MLP neurons of a small language model. Each row is named by its layer, matrix (up: input weights; down: output weights) and neuron, and shows model dimensions 0-127. Each number is 128 + 24 x the weight over its row's rms, rounded and kept within 0 to 255. Numbers have three digits each.
After each neuron's rows, "fires before" lists the tokens most often just after its 100 highest values on Wikipedia text that the model never trained on; "fires on" lists the tokens most often at its 100 highest values on Wikipedia text that the model never trained on.

L3.up926:103103121132142161143106128133125121129079119095125128131111148102094121144152157101145144093127126130115125142127149137147116164162102140106154123125111074117108136154106148118100117101097143171093138111078096122147139092126117145134116111139093137132121166139116168154134127158177129150147076097131132120150120113160119115097155161120168101130121135201132085107145151125153086114116
L3.down926:105140142171093082157103132142097151129144136130130117149104124119129126113149112170124088136145126134134092138153160099171085143105134143133181109113100145107142113109082109146136133134100120096150065131115108114122170107123121142109106115110157128097090100088157112149127106132120146132145140136113081128184114094130142076120098172147143137141221106127099146146150116136114121105142
fires before: "9", "8", "2", "1", "0"
fires on: "5", "9", "2", "4", "6", "3"

L9.up606:102094115133098104142181159100128117135105166108106127162158127125048126139159134159143108109153097107082142148132120138113115132125117155106164151122132117119114132112125146154126145163110144112111128122142095077148135138163119109102094141144114113095072178125146112107134104141114111163103141125136108126164107168136140089164153133128125139169135147108191142099166124113121117154102
L9.down606:123097131126138100082115137129118087073087124127142125136107108159160091133126160113168084149121139112122129147135096112137134106119100130131112111150073145118114153172117117080140134153127154114130106138130100137122105139088140166176122152127099141150115156108145126162107136124141141132123132139114127155142085126148114126108135131158108144151087147129093136151117115143163098129179
fires before: "8", "9", "5", "4", "6"
fires on: "9", "1", "0", "8", "2"

L5.up391:140103123107098111180140109164120164157139089098100134149132126129156105120151164135126104144145152141122150144130105107208155126164149127079134121135161113123122141132142130119130162119109103160154145152197123135158125125130126103095107133108117160140176155106148169107128089111148130135139116116123118160074131079132141130126099115087115123138135104119143133090113149138110075181152
L5.down391:106135125132125116103097130078130138135138189150104145138115134116093145127162076120147099146165116097087188151134123160117096152107129139150188132148111118158109101107151121114116117124129166152080142142152105114135107120141112153129175140166181120136102131138102125148139108142112165148104125114146117107156146133131120175112119159110101127134133141139115117151160116119130097123138
fires before: " |", "%", "0", "7", "2", "4"
fires on: "4", "5", "0", "1", "7", "2"

L8.up174:174086104127111115135111106119188155088127124084089138116156134160133104105135145162129132116142154131121147131128082141107109158110088127124109124099161146129092108158087104124134113130144120107126141105122131118108125147106143131091137122105110108136090111096103119175134140149120146144121124112121096114161121128135103076124130152130118146100103114083127083062143167158134141118120
L8.down174:146149131167116126118070146113140096090149213099137165128088135139122086145099150113146141073085115155128146123145107140134098131106103114137158123135144124114171104121153136141138153121092154112142117120128137124160113114127075140138120107134163105123155123150107164160138178151142124106159142112135102157144124125131094132150096136150109091110164148142147141113137155139106104161135
fires before: "0", "7", "2", "4", "1", "5"
fires on: ",", ".", "0", "7", ":"

L5.up138:160158071118100156147132096118116096164139126149111106105130159094094101145128088117127135149096118119109148118110133095113135150137125132140149127080118137150068107170134129125166132116132137153117089103126140124139142131122134116165191102127105130157115140084091133156167098120154116150119101139094164138110124169080143097141093119084124097108148105112161142092130131145164129123127
L5.down138:085131126129143151145131095131116176122103098126144118132120145183158132127093129164125109094184149068125115141130103103170132159134148115107133133093148164196185125085128146096160149113112142159132097129124137116153122111158108118132148130092084149142155122129150088130076103107148132124093143190138094150158130132089147155083136152111125101132121126098128126114140157136132113121167
fires before: "\n"
fires on: "==", " ==", " ===", "==="

L3.up887:101123129098100149137155154137136159114156143135103120157134166130112158106116105098117102131072158117122141096119130097159138102150099132139127110107129122098102106065120132162126129140155149125135142093128176176130139146113136111087095125123119109100137133154114128111102136153155121128088184131119122176114148142050141104116147111099132118117122107163114083158162141128146115129118
L3.down887:146115139121145173070126112160113120124118099122139162070118136155142117187164109149114124131115118120143153146109128123111077113171133116141182121161150102133140105161120092122135156148180143162113125119126134149150118101150126099106103117122139171100128117124088136137128121127092139098106153131115103160114124123116085085134136135147106118117111145106197129161117123098075119144106
fires before: " ", " |", "ent", "ert", "ign"
fires on: "s", " May", " July", " October", "st", " February"

L2.up793:147116128117131132183140095090141115144132095091101122143151181090125117120134095134113143123175136132173150158108112136131151165170122141104157119132115113118147130125162118088144105140103128102120181104067122116105094173100148129108163146150116097158135112123113120140184135158167076138144092128113114083128156113120116154130117102136167146085143127133115101120133147172137151126119
L2.down793:146177123130139103108127100092172109059156108094116131091127141119087132131101170131104166117135152104128125171197121108113177143150123119128136135134159140166119106126161098087154121142138129096171104156103110135113139092098103102096134141136123099163138139115139089180163118151149100147129160084129122083138144134117159129098137127120145139133171125177119111147107142140160109110125
fires before: "4", "0", "2", "5", "8", "9"
fires on: "4", "6", "3", "7"

L8.up689:108139112130092127110128132125167085111106154126144156135102106125128136107137185110124116135094085165140169131077126148141122128113107146109144153102085107122136145157111087086135131136075144132128049090095117127097084106140137094082071156149167097130109132150145126169131113089140099089150140081121111100144107145121131111120108117126146096121099136160112109156128098123142115122125
L8.down689:107145117132152081132154108152155141164117124138111106136131147140134153137165054134123142123135145109118099153141153107154108171117112143106122088163168099136142105159150150137125142168146137151099135127144120165107157154149131128083164139137133111159161067119110142133112104164081155129150084125138135149134119147109100113151126100125137154157126081153173182092101106155122082114157
fires before: "0", "9", "8", "–"
fires on: "2", "9", " (#", "0"

L9.up806:173084120096115103172107184131141178119109141118089159161162113081126152140150130077159147137157102120125150149138128122113104127098140171112147112133170136118104097104140107192127091132147099089146108173107124110115081092175113141122099105142132123122120128100143112102127137153121120084127137085135120106108143101137160084196080156085149123126103085112127125116157143145161115161151
L9.down806:130123075137104080112164162139165143120104099133146094175170102138097117119137158114152067118105115136126201143125154146141121110115135146128160096119086135157127134119112131101150151167114080134102085153110147104151124143144155092127088131138084129098092148143098146140114173114124117125132093119140096094155130135129143131090138099115111104166107129138112091116162121131114067124131
fires before: "4", "3"
fires on: " ", "1", "\n", "0", ".", "8"

L3.up397:144105160119087122101150110085142136140090146097146108112127140145125153120146137127133116137122168142138127102174139105170132140108147095150139100086141138152131113157105117113115084090158191121105153091078144136163092116153079135166120126097129140122114089173137161123161082125167095118119105100143147136120107104122141142132161115145130136147139142181115154108156109192155127100140
L3.down397:118149144155093127182126095101141138140148125109149152114118135118125124121070142149090129109140162128113171080121112119130162127104125140178117150141124125132111124136143130124129108099142149122091140141143131126104154157139058157198152120099133129119149110101119135189133096131135140121185137148121117125091149178160178111105135118115088155117140128106131153055132122196113123115142
fires before: "\n"
fires on: "==", " ==", "===", " ===", "===="

L3.up863:150124127129152141136118137111135115137099145125097097118085170142104180148121150115129100078094109134105110119144134115085140168123116142100065122120121127105117158129140136127141161115124199139114095170159192114143114153107119158121141139153130151117105101089102152123154118078118118157115125138111089137135122135128106129107139137115180149187116145156070123107139128120117088135157
L3.down863:145143129098103133144117124123114171123117115114109105105124151144114121153146088152146099128085133115126117155128100123097083167111092118119138168105126154116113110090129169153071124095142148112108110138126193163142087127105135107131121139129172109131131107133159171135163099089108110160132162117144107103176085123080114119161121158173144204152137125135110141098099134160141117113151
fires before: ",", "),", ".", "\n", ")"
fires on: "9", "8", "5", "6", "3"

L3.up925:115139107119127121095135091158133137137101151125116094126158133088176104112146114134130129139157150151131150140106158129108131170136152152144145135119106112127104090187126079105122183133117140091132183128110098081113118108136132138107146160142129118149115126132101118124156152152113149129134117109128134161160136145117100113182136106154157145101122195138126148171135114135122099113133
L3.down925:111093073109146083104142116184120151107129139125094103101109148126150140142174096129127096104119140170174122094094139125107141161147145118093120127113104148133119102180110134123163163115132112134107110115145142126093144132106127137102149161137130090130083147139170148129125153139127151086144124083135181172124140145119108101165136100155181125142126120151149149144097089140159108139124
fires before: "1", "0", "2"
fires on: "0", "cre", "ex", "9"

L9.up140:187083143108117121146144182132153171143145140124106104098158126094147111114090122107094130105136134142091131139125113114132107146140112147101153138122125140089089108086115136186176118091127138134160153150102123155134100077120160163123114102138134103126141146107133106100125084139117123125112126151174111079118131097120177132139104153095106116144130121113160134162135104141131123130121
L9.down140:085085092130117073165136183133172144103086106108137077216137089153110142137133135143113117100135125120116153155166129119131140108096118089115131127140121128139152135163101118123093122125132103127097115154094154101121131127125132107129104118110170165087115140100142136114126146175133143144123110105104072102168144145140112162097120125117160140147121138088144117089161120162147110121128
fires before: "3", "4", "9", ".", "6", "0"
fires on: " ", "0", "1", "5", "2"

L9.up161:093125191179105098144149064141104091112121147126141130126129096135109100129116114114133122125121120136092143069132080087139153108143132103142120091117129109124155135125140047096141111137136153072091142112133141137157129115119160118072154160127158126140124130125167149154106105129141111141135154141091106132126073168163180094088130132131089120166147123136105132177121158156130149137115
L9.down161:092114100167143134100116116115093076111106137139156079120144081143086134144109081154144094161110076067092138123157134128138126118135121152089104159106084150122097141124091110113099120128167154096111122134116140112124152097128137138083145123110143138131109138085136127148113078123150132148107144160141117128156051175114162144120162151117127099136119145136117131117122088132117111145143
fires before: "9", "8"
fires on: "9", "1", " ", "7", "-"

L8.up214:152134130098117101143142079169157111124143113132164118161134133174126148085131097085134076111107064127130114161170089140105106119139101158085168143136076117149101146137132156166143117158098117155172110155115142142155126128155110141151129142101129153109109107120148122161155093135120108133157137149190130126131080168117094123123122154113070133158081116100129095186117137130114120092109
L8.down214:195134112106170068108116163125141164136097132103157128120147187135148101146130116162110096141101164131138116113161150157161125123123131118108098126140144124094169102109120055135183100136117139114138129129110113161130150121120157125117132146150146134120116134097120136116132117104128126120116153115164115115091167108163166114127121126112098127131113143121100116167149169115151138142091
fires before: "2", "9", "7", "6", "5"
fires on: "1", "8", "7", "9", " a", "0"

L5.up690:113132119124125155108137125120151147160095119155112146125127113145111088106137175104119132148112170100110142045107097156117132128116089151086106107144075147083114128114118123145147136156096162159145117149104121157155110131146132118136141105120115145109131150128109134130131083077147157153083154131113120122114146110097155135112114120161105182136142123113106113105142177140154093111122
L5.down690:112134094135115161141122151163097152109165133116117143111151107108125095137117168168110139102101138106122079120114117094137130125170127069108131101127146140118117150084081120147170110110118110132090106114146139176136099131137125101151116143139130146145164144145144140100120123099154171118144127111152193130152108146123101097147143129085157162120127144118134137140127178156130062103145
fires before: "\n"
fires on: "==", " =="

L8.up710:132115099081144149157097114129183123112128132112150110139111178110128138140108093124113179163175112122114157144138107146144123127130134156103126130175118138185119150131155121104116154079128154129113121173152102120149143117131142189133131117075168106145131099163156126156132110138149107126133140118135095125104147161150112106139141122135137092132142113118152160141112129104086158122125
L8.down710:129133131124098130113091123132123128149138159110125151109115131098139130134110156177167160091147144126131126124113108151145112137112089167159121139138160152103107115124077120136153123129134149121092155129154145165146118123138100094179143135117127139099112103145101124122074137119068155117127123125132155089128146145096129143128147146133170108118165116112139139083169108178136138118145
fires before: " |", "2", "1", "3", "8"
fires on: " ", "8", "2", "3", "–"

L2.up350:138116094149147143131102104173075096148105170134088115114104157101164143133142116127133111119141125119132123129141123152136162134100101121073199141141099132157154126139142117140126144145134121145160163127130161101148104088139145161118172107142156076125098135108166139190134086128132149157181121166136114121125130132124111130117158179109147118143141162173131119112153151097157092100144
L2.down350:149107114120112129127116134108112117163112143144126114150101112149080100154162130145130118140159171106156103193147115103127137078154094137131158136088113138128166123136124099136114159109082146103143120125090102122161143096165154121104125062142164104106093120107179139138170110134142167122157151154138137128156147138124116117108140186172132142122153104119128130149102076099127095139133
fires before: "7", "6", "4", "2", "5", "8"
fires on: "9", "8", "7", "6"

L8.up408:117129158139121149118125140166082089112090122141114121151107122184128148125150117141113138099079151160139116149131129113134075159188118090126145157124094182121146171133093152120139094139118127118119123136116094105134090146116084152104122178152128151106153107140163114111140084100147120138126116153136135154193124123130130130129145161092126151113129105099133107147138106132105103132152
L8.down408:139135119122094094113102148096127132096182135133138157094081127108141120107117120120125137112130095104186141122101108175125150140105128096143126104128134119137127108146142161155112138084150131121138116105149142143144115113133107153106119121168142129097156139142124092114114172102125136124139136095091119096118128214125137193151123117134131152098162124139158155098091142169159098116145
fires before: "\n", "0", "==", "2"
fires on: "==", "6", " ==", "8", "7", " ="

L9.up837:130087145106150191130109149146159161123150144127106136100112116120159145135135104111119085111141153118112143112157151178118126124124152131101162154135149111117126117172130136175108147092152110182123142114096128107149123090150112133106146125117127140130113106072089170153139155094109131156101142120140147155146114116114167116126146175077054158088140108149143116094154142141123112145112
L9.down837:129127140126098139136139173160127153101149093115098091106128146124113121156166112127139120117140152101121118131126168138119142104145121097093127141115157152119092078114128094129175106159104137151116157131121102118146136128107138120188146084134123089117124140105113145114110134120088160097137152112072121134129116083130106103108130127088134151097154112090148084100144134134127155137178
fires before: "7", "8", "2", "3", "6", "4"
fires on: "9", "0", "1", ".", "8", "2"

L9.up168:113145099118107139153171129135076162131114120118140141089113158136120136167107105097092114110117121109135102164155105160144141154117113113127137096140116125151099137166134154150141165156092152127113122090138133114174097124123097085097135102134078129153106171146127075091143133110120121156166158129091097134138144146141142122115103129116137152101142129122167126122165061195112114091108
L9.down168:126115136101147050156130169146164132117130100116129119130163144106144128113094164109120143133113133129150101138194104082101100105120112125079109133145126203107154123080168073146149148119095134074110145134120149112113121119109144153123140136112135122140120125165130141128098134115146098098104124128181115118148125150100168111136112112170164123128112126126121114122105138155107167110114
fires before: " |", "0", "8", "6", "7", "3"
fires on: "9", "5", "8", "0", "4"

L5.up74:133145110161129158129112107108126131164131092129083131086097171131102130098114145114119174143125165081144146097113119107117125174161161135156146126142072147094064167167100134112181122150127122149167132091110115123143129115145106147083162156114117142156124152141156097139134109110165081122112101157125148126110076119133130104126141120104096136145139091090133113142079173131125109103134
L5.down74:143118134171102137129112192126138107107133144113119145135145132186111143195086135151121116091152131152098113129098136148105107069179097095092071117112139129124151109098106153170135135134140080130137182129142140106144142131096162107125143152135149108107088127121128131125167063120173158152097129160126152161132140146127139119095115113087124134105171125140164106154121105120141106150136
fires before: "\n"
fires on: "==", "===", " ===", " =="

L3.up703:114174131142161121128083114141154089121102116157184093113140143106085125130132166063145146120111107161131099124134150133129143074121073106121127147181147121133125124125152193146107107122125126153088112084156117168122143106117093202153136161139136130142117133149112131122110084104159066126198126117110152169103107113097116141147165143116144128114090090136147133147174104138147148119113
L3.down703:141139137103123127136126136153104138108125143144107136126090112107202164166148121157103125117104137124070152125092120097124113135169117132132123134124128101167117133160166148127167147090118089098130134157078168131125134140146110132130147128131181157103121115090158146134146111125129196116108125110115112164075167155118113144106112170129095143093156142117114149136098140144153162114109
fires before: " |", ":", ")", "er", "ed", "ing"
fires on: "1", "2", " develop", "ed"

L9.up126:145121096107133158118130122112100108119137136114118093117119146090126102120145089131120135109104137119128145115140141100119152150124151155116153121105150091166103132127132115134150137129143118103139115181133095121158125140104138132182123142147175128183133138145154167120135116142144106115090107096113106129165141131129148147155159171126114124157155158124153143162097127088152106122081
L9.down126:119143165147086144090147134179125164116072105113111143113100149086111150112140152154145133093140128126142117140109081127139144136119115142105159120145129112126136108146109140088162110106124131141160100109087153125137131142168151121103140130122128140119122129124115128111119114147111113216123157117127116147116127124132119142093150097094153086126133134149129096147126154108080144111128
fires before: "1", "2", " ", "7", "3", "5"
fires on: " ", "9", " in"

L8.up394:105161174096110127122123127141093139095152112125095105178141145125137145160152143119150105137138139116129148142144119122090122151104130111151149123121158104129123156115123115118109137128129135145090113089112146085171165126105137119121105103175106146079155142130099132140138173132137146121087116132131116118143113127076146047131108123137130144137136134101118155152173114095148169165096
L8.down394:145158131139189154145143084127088105113128108138092135163114201138117099102121125134123128108086096147146177144141109142101108167121109173102116157113113092146154126100147131123159125134145142126140102110127102108077095121146117102103114113123169127137146112133139132136151132129151145081100107149136120144156168147166147132138112118095138170105103143096158144156139144105125099129132
fires before: ".", " |", " "
fires on: "3", "7", "8", " May", "d", "ad"

L3.up672:161127148118154093137107137122185144128129103156108121114117127112145136156112125159129088133049102077128164090094156160128126152113146149098069107122144133126122133077166145114113159105124144148088101160144110133142159168139106119159118125134142151097138133144131110119137122113137107101111111130130124170124116144099123131140119137162141145100107113123134141081114095150134125135170
L3.down672:159159112108117099159109123134106153141135085160117105097115106129148126128104099157125082157071121131134115100108111145161117175106134127122118144131131164103124114104128172149122120134165124104064111119137119153084159167124155138129131133150127140109146140146109141108084141112101156101132123113166118099101095120104111136179108148148136132141118090111093175089040127182176153168122
fires before: " |", ",", ")", "),", ".", " –"
fires on: "2", "8", "3", "5", "6", "4"

L9.up726:148061129170146129122109086129096115111037127118172109132148141123107106121109115159140119133180150140121146084139112121145132121097152133130159146074171109118129121182115124149094120101121140111148114144153192137129143106130155150119138076148125126108115134133114142124153126116146107124119089106125057138161113111136105138135142133133116138170141105121160085130116141141147114132103
L9.down726:131127094121118113110127127141104120135119110091123152166127147116089129131133160124117132136127142127120120187146062129108112127138104131097138150087126148165121143108105122196115117100126182119154108100089120164156200118099127150127143106135134126106138124127085074133156162184144120139085119144120103094113135083143127081149102158133166118171168144147156105137149135123166122129146
fires before: " "
fires on: ".", " of", ":", " about", " in"

L9.up498:117109126105163110097135104101147157151121075132116108137140181127120136135159117126129138135178113125117125127164106106164147153141105145142135148137161139101110158121112080204165107128135144052124145088139139160112100137130155144153110149130161079126127097123140137114162127096132111126124138125074128125150144118134147130142179135121136119085125133145116135152152113118149163111094
L9.down498:136141127156129142128119167110130127116155108115144089106125161137146124128111166121123109104114162111129090145103147119146129163135100117114126140057158112141132134116182148153173125087125139143136095102138186172100136113110123112144132100100156125118132117129141109105078099112108110125136152109139065157140117070125154136095103118116145152143118132125160094059126133158099102139130
fires before: " |", ".", " "
fires on: "6", "5", ".", "4", "7", " and"

L5.up777:137120135169115107138095112127128110121098124122122100145120103098105163097086143162140124131150088102101136113188107105146137162130144164137121139117146068149123125130137126137105124132134128157100147088180148114126139146124147153055121112147113165101106110111113114160119127127105141130117141097108136119150103131111139093144127179174110114148112110171115134115102117111121130200129
L5.down777:118145106140137141152138120134131123143154105109096133180091180108121113151125078159097113136099109096091090140117164088081130164176132157128103195117176124167093149128118135105174127112154109107136154112101139131119159166122121183150101101123135109134159184149082103103133115149133140100135122129125128119131124113125130090106139147144122140106162128100105140106123118177117115099131
fires before: " "
fires on: ",", " late", " January", "ger", "."

L2.up22:126140096099111122163123106129122110082118149101132123168134110098078126096137096116143113116170138161108118130139107125138168103143157171093101122142142114157120139113129142114126136136120135168100097136099143176135176078075140136111114107123144111131127130101138151128128107123121127116139107139131081093160187119121131121078124189105111151120128079125142135116162123102138138136158
L2.down22:130155100146127132156146057118155108106129131115095105161116141096087139089158117135135115068131110123112082135127147168141138153146122122138133144139101108119096131151114129112120139141124148138115128123124147129115130152123138148097130145115061164136109147131089116116158131149124097115098124120146113093142144147082137131133130180127085173120104107144098153126108100124095123126129
fires before: " ", "s"
fires on: ",", "é", "is", "ris", "ga"

L3.up430:091139099106119127142124066122136125127108109119112126158126130059098157087135149122129092126128097117139107107176118131153135115158139115127160127082124101147106152128130140162096107116125199142098130096131141134129149129128137147082135125154125123134133126116091069128163103117117082150147115127063141077126123085145151096088102149105120121133141074123143135092132125136121113121093
L3.down430:126125121100143148103148075102132123136103072140118133180099162170101153156142117139137084122120141133136106097157119079122133135185121152156126100097137079151103158101092147160137117138164182151093135130099135121133146141140117123102133120123126093135134134153122085135143068144121117128157133149094129126111146112086132105084133144121127096109122063112140107112127081163108127144110
fires before: " ", ","
fires on: ",", " January", " November", " July", " April", " February"

L5.up336:135109137137113141120104096125111111143128104107137142131094122136143136106093115132147123115097165132147140119116156107148106169122123105105122126073133164142144143134083123163152142145145141160134112134139115138141153121148112153171152141078096142128122136164115109113154110183163096172123133114152125140145142167146150130133135158089108093106135125112127113104127099127136111123130
L5.down336:075113114151120170143139119115076117115109126127106097156104163144148111084122123090123105131151136150120159142109129156127123160154082119135168105116126130110146121138123131140105158117175119120099148069108136133150133099082121122139142111143128136099135090125131098182103083158128088162098132087163169148104128142148114164143134125126124177116140153104122101118101117129121102130150
fires before: "\n", ".", "s"
fires on: "==", " ==", " player"

L9.up450:115115104114102139166143101101111122086141117107100194152143131122157133103130132120119102117135104084108130136156121155168112126136197162105139140141120173107121113129133177136130125118142078142121119133088109160125112151119146101100140147129103128127099147102118118134131117136135136146086141064166108117107123119131141126126145147124104158119061158146158172144153148125118142101141
L9.down450:137132118171148055126107163144156145123139108112150145156121137139114109172128168163157106112124109123029142134148093159142120119097098125136160152114083140146083149132156101129117115115122112102128135154128125106150115136167122184167091116116125098122169128135135119153118171126092142137101176157126123140143124133152100107134153078129166131123132137121121133174118132083088130104149
fires before: "8", "7", "4", "6"
fires on: "0", "8", "7", "9", "1", " "

L8.up762:119123161135135139134115160094144113120121145139128151155108093113165106115156091107140116164071130139077141136076088098098152140125126115134152124118130120114118123152144060140129126134171135112126144117128145110076117131156122144110121109124160143117095106088104174127158068161117135073168145126118101144103135153159082110114177140119078120142110112108154100153141149137128091090146
L8.down762:088131124198153111117139166141121100104128134104133128115113087106158150143180081130101143117150142108115167129151102085136129141123093155128129148127103141144095132123153084107133128193135169094110128095118107136108130094107145120148099134108153137169075118139143134150103138117092119072145176115118137129121133175126139115153135117118105095135106141087148157158098157129116098127168
fires before: "9", "0"
fires on: "1", "2"

L8.up619:154116153127150148176156157121174124119112113117126145082178126097121147100152123126157112139098148122109104150166090130152129070119103097127124133110142153141093130104104141102172096134104129149110169102172128142130123194155110133119123143132134120151146094141123089119129153113099145111115112106138155134189096100076127121106099131113105105100113083146082124170139084156116187126130
L8.down619:203085122154138134128148157112123133134130099132125124125156110128076161140149098110149120084143139122135130136120088143172098091055143104117126144110094134118105134140112084174135150117108129114144138128137140137141159119148128170157106108140096086134120125116124138126112097116116116121097147142129148141138108131072114158116156120116139154135106109110104086059154201117132136122161
fires before: " |", ".", " ", ","
fires on: ".", "7", "0", "s", "exp", "8"

L3.up835:169137155137123138107125101158133120118121129143102138083124135102113103134125131118145131150077172100121120113140139093125114146132150116151153120134067127140119099141138126118145124123120151114121123128096108129117123124122112140145133150184092129120182155131126139124098105155139151121086140155131119131174121123077140121119162148092100137148118096063087158116138199137116113147116
L3.down835:142158151122126134101136146161131164137147123121147148124104119148081107123137158148121135150084177119129133052113164102145104134118145092134100101104102126131102123154135088112169133131125129106119136175096094163136138098140107146117169142158115136084124160114170128110132126111132146107141104163152133119168135149076152101132157133097131130130117127080118119117128181149125106130129
fires before: "\n", "---|---|---|---|"
fires on: "---|---|---|---|", "|---|---|", "|---|", "==", "|---|---|---|", "===="

L5.up840:118105140116132129137160110090124128125142168121118138093099138149102127125143143121162148135155116120093170112151095130097192136123115114123137130142111132118125167109110097132121129106109168120142144124119131145169125161110137149141150126137122119124107121124126135094145146103116112120085109103160152097145125120104137122093164119143115178137149087106138160105138149170158074096120
L5.down840:111153154145112108140135123122132131157142100085128093173173102144117089118098119129135127142145135100114113136135133104154128136097110120124114120152149133096157116068141160102201114108139140138079118125169141101076088100110132053106162147124137138120139157138136133147113141165107118138165164160128128163122121116113089143117145159103106115125145134100079098170092123144082122145151
fires before: "\n"
fires on: "==", " ==", "s", "==="

L2.up465:140138142129133151064120141132101116155124096101152175093162121127101125097181138153121127146149159141100146097127156114156110154088136099126146158109121136137126119144089091101092161151144147146146180128107136136128116137082134114131115150182117119075137147152118118135141098129151171157073140135119126136162125088080132089121110154136127155106130117099137145124127155126169134125107
L2.down465:138162106138101139151171075161125113116175109087126148156134089130138147134116162167143125080097118099102119119106112144114169106155106117157102081123123135144131141140132123100144136111125127116143132118128076140168110128128133099132157146117114174124128113080122080150094130135138126136121110147196133139161099135090161121133146140162127095111104156115108110068124152129127079137098
fires before: "\n", "---|---|---|---|"
fires on: " ==", "|---|---|", "|---|", "|---|---|---|", "op", "=="

L3.up271:122106106134137109124105135086127138124100101117166140155173134081092194139148144117156108164145100143115125135133142111117117120119109139119138101130140097100118125165135118151098116114132144103119145142135125202168136115121104119121134135136126111085136128092126088128095141133117124123163108135105110072136147135151129110130126207152137116103099102128124159138092154147112125135097
L3.down271:107133123129144102108110122138139152122151116141082147180132153089130147112148131132106129169076152147135145138159137061118119120135162150135126113117109103096131158100134124133134122123136104139121123090147147149107149117155110153120094069194140077104154140149136078159153144140141121110116128119063110175150122169118106090135155155149107115137132158174149119127151103152088110116131
fires before: " "
fires on: ",", "N", "art"

L3.up864:126134080114137139136150134149148132103074143150149138172126122070152133156102104120145080140153094102117125121165103137144130137151131141126121142165134084157073118112146112119102114139107153112098109129145128134140131124110133135074161136085110143110103119150122112165115126128159098093125089185115150111185129127094130130131079193139139139148102099142141100128102109154138100139122
L3.down864:134142093148160115143119080132122115126097120102157123198159162072101143128138137130127111161141133168114085102135137126100094102142139135149123111144122129122121144148104091156148096158134105132151132088122086131094136109160131163097139129155102136168121146120115112117142140110144105108109120141104142101138143137084175110144089134142111142147146054112155106137119081149103150116067
fires before: " ", "2"
fires on: ",", "2", "."